Weights of a small transformer language model: MLP 640 SiLU, LayerNorm before each block.
MLP neurons of a small language model. Each row is named by its layer, matrix (up: input weights) and neuron, and shows model dimensions 0-159. Each number is 500 + 40 x the weight over its row's rms, rounded and kept within 0 to 999. Numbers have three digits each.
After each neuron's rows, "fires after" lists the tokens most often just before its 100 highest values on Wikipedia text that the model never trained on. A number after a token or word is its count.

L6.up583:466549507508512480485510478457500460522534507444500465460432499547529570425495419451453506478524488486494506551510466534518449485441524460496469484453527416529510498502503497454510544530548526529513486541491499560519442556537516531490496435484454519436417544494552522461504513493472545494452532476499515499485498526410513574562549562521489532524413483506543552477472547431454468481497539489576469523449536529533543543509562594512479500489601551552524470539503475454525434384521438
fires after: " trans" 17, " describe" 8, "il" 8, " take" 8, " Ro" 6, " re" 5

L2.up49:512458497520499607489527470560550472517547491558509566487434533488430524443434473489540453483522553495520494464470526568472487460427548482456469520523504519477551475444492476528530485563557550487488513502522510486431514488533466563534519505500472456506478517431482477524488473483542478479448418502534549462502498584483523475556518557545465531472506527553505450516389512463543424470559420492490509571459485471484430457543400544555472491543517464504491544483545456542541520466428522
fires after: "," 15, " the" 13, " in" 8, " a" 6, "---|---|---|---|" 6, " was" 5

L6.up582:497500467501471544408539513492454438460582461477505464567503509510562457436477512521452481572451562494405489485460535462581471485582503504455538501449558569527541486478481472468470464461485472535506500557490502534443493498430462470503502561498556523469458478502587511548577485473550441548597492478479541564505530456445496496529502534517536501550486563518490517495522460513467423468527461528483542488485486458565524456519553478469542499503527487545477493503554405526486570505476434
fires after: "ra" 20, "y" 14, "vo" 11, "udi" 9, "ho" 7, "hy" 5

L6.up603:501478462537463505491503500462527494533497524442520535440473519502477493546538501507553481616513455471437501511540458532459471515446505496550568553403462486489549456560403447503445490524503475514504496525453544460473479568433502523507523494505528497512471528444470496467474488516518593457515509484537526549512487444515475494510519471526502532551519531590516471455504474416468594511463515491541506545401566485496494541465533555470563468463562532449389425418524517530493487527512456
fires after: " Ho" 25, "hi" 12, " Ko" 7, "y" 6, " Ha" 4

L6.up407:505535517564432546515553521551463552535479465511514488527432482574493550463446439538425451475511541561429549509531451455554526467563492486436572472504464501477482477519493501483482564498534457458518441490529470494484475513537495495481427499548518514493581533508570482420516500467534490516466554462536487482494537517438454513543512512464473504530511551501438424488473509490535462456538557425518462459486598463553553577518520470547433505453567479513425490541508440485527490520426473
fires after: " Ri" 14, "ri" 14, "r" 9, "er" 8, "o" 5

L6.up423:519495575475461526539467475564471478458531571512432491472516531503488505514520529506517493465470543461463500454460501440483442475512544458422455529486510447542553433453504491489563487546505509501519569523537495534466461449477449563489586513459555480467534536529533508485617525505529525498573472601508561475499537499565532446494464460490413535445415447503520481427530520538514437520506555418514500527499488576553512479502462489577495508519428537472469462501486502496542518449514439
fires after: " C" 32, " G" 9, "app" 8, " where" 6, " sp" 5

L6.up129:413546514487514499516482496565535498479515468511441463466482520502530427553474458501484579490473492448488533456461440517470539539477499482595521463433507501473518559466521488446569500499492495480472540450490526488510478544492479463547508510446504528570551527455462473520546490516466483506469472473501521520535592539536524548501516464514489526488479573453505641517545443497480536568437518467542432444470501478428553565469455508398505514498433472531449546504553507525539570467413478
fires after: " p" 16, "fe" 12, " f" 9, "st" 7, " comp" 5, "f" 5

L6.up184:490455561525462488500485512521479511504500540494507489499515512482526497497514500496476491595515569479536394483466513521513511492522481463515512470470405460496561454493521482481479386495558520522498497495503539474543510522482410506473444488566489515385527529537473515495557524520487510528497519451533548459430493579571491502469477489490519578544485525504518596582512523486549598464515492549452466498433465450475510490538433513414517490442543437551500429478447462552541468540426509
fires after: "on" 16, "ci" 13, " include" 9, " Party" 8, " con" 5

L4.up135:524504532504494471616467529498507499459505509572522448471474475546499493525537380480466499486591556496470546522457482526521504459503556547554524466571556532558528488447525481410477551524522536525532520566484613507465556486426504560532510466489503512483500491506444415433526504474464508477590544449529506534429457454552513469472548491534438479552495501473509494524512496503532508438472479454448474479467509526536527557468446492467523499484493469540491497494543431471454524446404506
fires after: "H" 15, " Ho" 12, " I" 10, "ly" 8, " to" 6

L6.up261:522372519524539415543494535520496584477510497513475570503505589527533593559505476548452472532514492484473448517532473520516509492519437442447431555537481520535552497496471465452502438524524434393457537539530484501454483523494484545496490486490479473450528548452531467584549498532478560524528483500502509458462446418442531531496487515531517509488457481518560474524568544521433450499529498482522474457445517508493465534521470538499478551543455463460562568462466515526407542504488542
fires after: " b" 15, "com" 11, " Com" 7, "-" 7, " se" 5, "le" 5

L4.up365:432446483451522436488502469549458450501545500493532509498461487484510527517507498526490452470498519417525519514577493500515436541564471524452493434493528525500520482511502468490471487516491459467479467452534506551462504523522531476490558533653503453538480494459474530428500503550465487419506522415547462487514518409523526517525556461471539472472548553489523514461534589511480499563490468537418578497477496501535542490500483582473511468450595490442583444514480497552534580436477498
fires after: " Ra" 32, "ra" 11, " Da" 4, " fa" 4, " pro" 4